Part of a small language model's weights.
Size: 12 layers, width 768, vocabulary 32768, 135M parameters.
Training: a variant of Muon for these matrices, 881M tokens, 6720 steps.
MLP neurons of a small language model. Each row is named by its layer, matrix (gate and up: input weights) and neuron, and shows model dimensions 64-159. Each number is 128 + 32 x the weight over its row's rms, rounded and kept within 0 to 255. Numbers have three digits each. A neuron's up and down rows have the sign that makes its largest values positive.
A block is one neuron, or neurons of one layer that tend to fire together. After each block is what it responds to, as a language model described it from the Wikipedia text at the highest values.

L7.gate269:092119149074116180185127138140131131126137146154152126170162144128052170159079118156052144128090119195129129076139100128102197163093145104142106124078088118134134184156145154106152084134102102137148140117171153184150180138140113102136143134128185132151197158137075120081134187134112137119
L7.up269:096153114143111115165115203128080158126154159199100127120130131069146092164121180126116108121161177121158096122164152128121131096096145178129110110128130117147111077159212117118126114124137146100133126145090173143130144134124090184136110148137151213144127102059123046096089043166134072112
Ordinal and superlative modifiers

L4.gate38:158116085103146140120148134119149110073167128150178159146167131113111139136148160079124166113058135155065039195106125104148058138085151145131086117141106179126146103051095195151085093112146093154165063125174174096115189114099110160121089137071087137125114107173118180160113143116116184070
L4.up38:099133068139165110150130136105122178057121148126245158156113113103089143082185173158080130072075183122118152129074106121189146097156160155158128081141082170115118121115082145137055070077108122106103141144192085113118122129111131161084128152115095119136130125078140220180141134123099118126
L4.gate417:127168113041154079129133135109068108140181157180151168121181176122110137076092156163112176104116169142142107163092087124140177153106158101196136118096094152077161128189145122127145096145100107140184073094162126105072117128091122105146137121070106110147158173140084147167155118183123114109
L4.up417:132158162157151134093139142066077174138150157170153138141194090109149169097108151110194106065124127193113184155123093111086168174152186159201075142110124094166169108154103097144122030165113073115121108124141086148034077182114119134136147115096070123138115148126116155133140141086093120152
L4.gate540:222168130131141138126106103135071093082070095152099136160124103138114138151122114155131121160183138176121100180166132090085060155076108135186087127129112177119130146137188091075145138094140159140131133190183171100138175098063106100177183138172130094087141082116121106147130125134124085111
L4.up540:122101130136147109170141169193161105162097134151168083162142107152145150137133096087147132139142135125142160146144074159127139122163187118183149111140167199154084203045177157083116124125176156151144123168143089137139202188088137114138165131152163061124139094117145087149130095108134136121
L4.gate860:152156121151140155196192155161110172142070130075137145104118182117158156129081142102108099131172113123138168147101112139114137112156118102118106127155142140116157110091134139134101169154129219113159099110169125144117168122062170096165098103153078115167158128134139119094190079133129156123
L4.up860:154196126081146102122095072154098150099132114120175211143158126168160133110139127111125205150168119114073136118159169121142172090126143124126064146115152209101110158090142127140132143133139141170099111125103081151081166084172200134174075076105140139106128156141111144174139101127132167086
Noun-completing word endings

L9.gate323:163123050099138156102101170154130140137149107162086099119151172065149115113174141148111107127188135190143117161100121189133192085112126106140141113181129099091061096143114143114101110102118118194137144137061138131141193091111113184085113076146165120105151123154110140062099132163072148121
L9.up323:092131124100133139153096146121127112148141110157130112095089143129122138150144158179096095110150088172161102105068121145209114132154057132139158168136117072126115094189141108124101093124145106132174165127062114122151125081152136187072153106055123142093135177117155117114107151145087162123
L9.gate481:101151113168159115152134140168167140132158118090053089203136141128142133103203128099115135083158114141134100143122109074154104118076123125127135049089123155134144125201185138120131126086073123057171168191106130146081160145168193146165096113169124166128149161129154090169117136098109127118
L9.up481:171165102135165092189140120099144058131131127120102145153106132127139086170147122089128185127159124117113145157088178147146068163115096136153154096132129146136133118153132115093095092119130114145092119136128125121158135099126122108135087137124126197144144151107160156136176096074141119124
L9.gate731:104135128176164109075119183122109132187109096176091147134135134078154109140174160136110091053151126138029113102196130141127109145080102113119107177144142137112122131095126120076123121123141137121108158091128093113130050127121113128156155157113120164146116148081128143138115142048110133139
L9.up731:075154140114076156097055172081097180136081160124140084122153144139120151164126133181132096118136114069115113066139103161097138134141160136111115124144129179109121182080081132072119083204082138036111170185087121113127165037068144101141157136113159125164124093171159134156141126119070133147
L9.gate1004:131093120149144108132064069137093179083122147081144126192081107113112142156125176103096141120119139122134130135170113102166075085137205112142138079137090186133128058140150176128120127117143151153128129120147123090151108123141180111104078158160123059116134118071153111116159166096110082132
L9.up1004:107204120125178090189072131134169126166088127155124174118064110098116126174170181146134144159119119109163122094123208141166177124112132145110143181104104175191093069128162147078138170154109120068118163118118102120189159091138117149144077135140094054106113122099112125111076133135175119153
Ordinal rank and placement tokens

L7.gate794:090139114130150185178127068150129150145118145097134144120107104130106153140130173117078174088132113140143109125097183126059073150123090129126147111146130116150116194066120108138162168151134122165132159116048107066143160160126189125144158135088153074096143204139131113115072169165147076152
L7.up794:099105161123088180101108139179141110149104130137094088119123055118113143119123156091082119119102089130149130142068166174173184190148109184160115172146115163092130131167148125073157153097138156115073115113129141098128105186128152098097132144117138120150109155102162144175089133154111152178
Activity and process nouns

L4.gate115:190108182127139166174097171066030129155113114057108155145061087137142138159090097153041097141094119141147135112075125161131054120105098157129154101138162033139159187138149146088169096113083157133115161157130153117143089129160155109119117162185134137119118130105125171173050177149177096140
L4.up115:158124151115165144167141117106122139131144134112095093120127114132154116128116052125115144118089170122136142104162157137144157092062171097121112121134145103148144195137157191150083149203102149042131121099128132122125119121129126134097068165179102103137133112132147170159173138114125208112
L4.gate285:155194114171142136138146147103155114146097219106166142146138135126110083122120094113134151146175135174103100088115152160090119174113134122142101062126150163127127075159103177119063199125136140131160130169124115090126088116135101123103102084113060127153131166134104150116183164130110107179
L4.up285:165094133154135117196078079103120161165077124173165120072105197126168098104158133170119163137127145141130087127137146056134156125162100149079112114147183137149132120140079148169112156089112135098117166113154101117081162151118117141164108146156100082110128141154151090090111115134084094101
L4.gate539:093099132094195108113122114136101104131144120153130211177051175144157112147176118114107081081191115128165182160073160164075096104148148114129100113101160142108143163126101132088166154155109143100147092081090047109105077148167188099146134127155131103126148120106119190186118151112118100044
L4.up539:141072140118084041197132155173136108107137141100087170188130127102173157086119156132098058090099112139183116069088148189115108072205122070103106161093162137125145114087106098145127094136173096120156090070131079139142132112107157107111092071144084143150122137111115135114138126136136125140
L4.gate613:185143095173129157099138129172128124083132178134103172204146177117058142078123157135124092160180081146104155144076093139132137111149063106130134103119157155131131159182105186158134130169129169068116092129129170129180104122108153114159100124104141110051139115142112123150128124127113088149
L4.up613:149088107162146138140106168098194162174207144099141121115142145140128178096139085084157146194117144162177151153094113114142102050137108065166127140172158097124114153116183137156070079135151132147137137100106182104200103134167129183093118172076191104135134092146157146124116079151042102104
Ordinal and sequence modifiers

L4.gate79:160133098085149145181125058163181109102099163126123156119141109093167123161202148106099143120157115141113157154132141104091127131118121135078133153058127126144105095169141146122125074140157062095083107135160108108171167149128061132143152075123114111103160098087056106140092092106072068129
L4.up79:130119112132124157122163123112179157105113171157142146142094145098140109139153166159209146152100072128133136179140088072079203099185125098097129072156124135150119156151122109139096123150106148100151124093146094189159172145123161106124170161097101090139081090135100202158138141128117080093
L4.gate496:168042081095080109150053137164151173098084120159136119147131128141127144169087174176071113117124137162149154100089180145146088098139165117102116165124093135226153107117195201141144155164118178126130121134138155115121170167106123076186108128180148149113098118106192130157069147135096127140
L4.up496:110107122122118100128110129113107149107139131126146093147190134070152068107145079156153133151138127144074090115031172187128075095140139169074086172154142147179129085076229159170110103145150126113114152137119168150108156095082145113165129143129176086140167118131164163097076112122125117112
L4.gate693:109124102121052113119121156120132143130170101139093081098099133133121079146106132132061142133193162174109120104147133076134174141037150123106152104167109114099114115118150146144107087174119196090090163123148134135109130103124125108113197176089183048105133145114196108106140109120136118143
L4.up693:144137128125165162152080088128066204143125158160142132186107109138167184134136127145167081141107128088175148103108118095148154118098145132112140100107118114115093195180163154152108141125116047160097160172170149124128114125149124095100149126097182056168118126119162107100161087086201113171
L4.gate1399:106124067055147139071092078174116042115154120149138121143112141099130130100173167133097155182115181143092138146110119143150118147135165151154095146135097112081153150112106147145162147166133130059139096134115120121107171086165164119118119072087142174132148138148108124175138117120126072141
L4.up1399:098114123057104108118119062150110100119208113169130127159106097109106145110129117109155090154091207115113108168085147099128152141083155156139120120109073133091130164108104185223165158145111112088080121145127120094111136131194159175151138129100121145095176152139129117113124152122125118169
Roman numerals and W

L9.gate1026:131080132140166131173106106115095090078084159136074157139087181113118137104113121180088202146083122121173030113114148113095095144115080140147151111078088099112129115114144181136072161068137161035153121182166120143118090120159163092122130128137138092102141178183141130118154068157199123105
L9.up1026:132084122097167152212145158112108173148094121101172118134106130116136172173191118151146103129120095162097098143117166104175161177124052138195094102113108091139126099147101096136106133077129163107170117198156110093174184137101083082144097139109117118032137065106119161124146115116144126124
L9.gate1125:119115116094147149122118117109123087120108093113144150105152067148156119089107175102080153070147143105088115138123150072173114077132086129114144061083082145093122065185091142147202205136084148125110155156108106164150038147064094098102127101157104128175098128185112057162162142103131159112
L9.up1125:172143146128136115157170102131139066125158091108127156137174123119117166186132143152186097137166141125108082140165078131140128095125173137070142177073172168119149142123119172093145157139118111148195181074098170105171096095104205176119132127160105158142139136058157114186149113105186119097
L9.gate1129:179125133122151149110161118168160079088129158127107139081178075204066188124150146148101124119108052111126174178136134138137162064083164125106185146163148152130114054113150083073075122133196176119128112155124126164128136106178178135135155107123121105086116094199151116078117110102143123144
L9.up1129:093141099138132098134109113132159105110135086141163124148182159148123149070126085129131140064118155133106134114158158150096083149120117129123122113146123105151146157134187180108157158158131134072158172104094111112125103138156121130137119144122124204142128127138117142149093130125139109090
L9.gate1369:164112143115126148112175101124141160155176069135146133175117113145128114099121181111138160167090143086089137165052162077155164121195144163129118141145070117119128161126177143159108154158101135090171134146082044149118139082133084087125138105157107175137137104103124106138160103113152106111
L9.up1369:154081107168134149152183152123062125097185145160149158121171092129117151153145209150115082163137168076120084094119180105099120150128178125088112122108128132148151112136142128095121171130134148114126096118115150089111181168158093107106130101155149136115132199187130116101136118113124140126
Foreign word and name endings

L9.gate1099:163171082160102145109078137135190097181154116165140184165118130132163124056107179119071152072150111165160111143129104090112163158135213132203135087183185098157152111109119096128110156166129095180083131101096129094162184153109096113182102108112156146145198172167153158122102103189077134148
L9.up1099:096155142090103132054134131123072094150116095123118180117117137060040178091127099096137100083100149118116101196124134166169139137106104173148135075123128124162077139131144097122106117126104122135117155112157153162126188173122157127187091116162148121109137069066101047117121119140160101175
L9.gate1247:061148112106159187113142127168099167161064070099175143134086095142063077143108172096109152135124200195172116132156132130093097090205204101179142115053150148158139149124088156117146096146134074134112138166087153148192072127170140177152041109122146140122160111121099159085128166149054144101
L9.up1247:113164072113052154160196119116159082146079095152135106062148125159097137104153166194167131124064189089143127163078160087173157072079132144152168131105114135128101052133123076156125132120113082096116088168119150098139087099169142173107141087091119155151145148093060119169129224137100126151
L9.gate1313:089152115136154175110107106086044059153076156097158153103139110152157114174143139094072189124180165094040117138086121142149150102129152184161074164128133161103127069086135124189080104128170129129144154142118144081118146125127107148130091112138115086046160137097121204153154135124093185137
L9.up1313:098135167146161118128127109161120155187126125122074156165115101180114122123077164116067139118105106129106125187094124122143107110111085146122148167132093132138137149095184176102063035171063120114114154162120135129140092114183161142125131147132122106128147088105056148097095141148109096124
L9.gate1346:061148083133123139129136139155109123081119127105087147177110085125111072074101183203122126146107147103111137131134131115152152063116162137112089086100169183103088101186123127115171193144089100099110136115101142137091118098129157187095123147063100073187048094116160183103085161141077133108
L9.up1346:125097111133106137171140134076096117183085115136113154105145125137109091099151121093131052209149124109119085186104102122070132076110159119152172095111179155101099103178118068144116137102134146149067144113135180208147095176140166161122136073072126115177166166112174158114106143189058108158
Abstract head nouns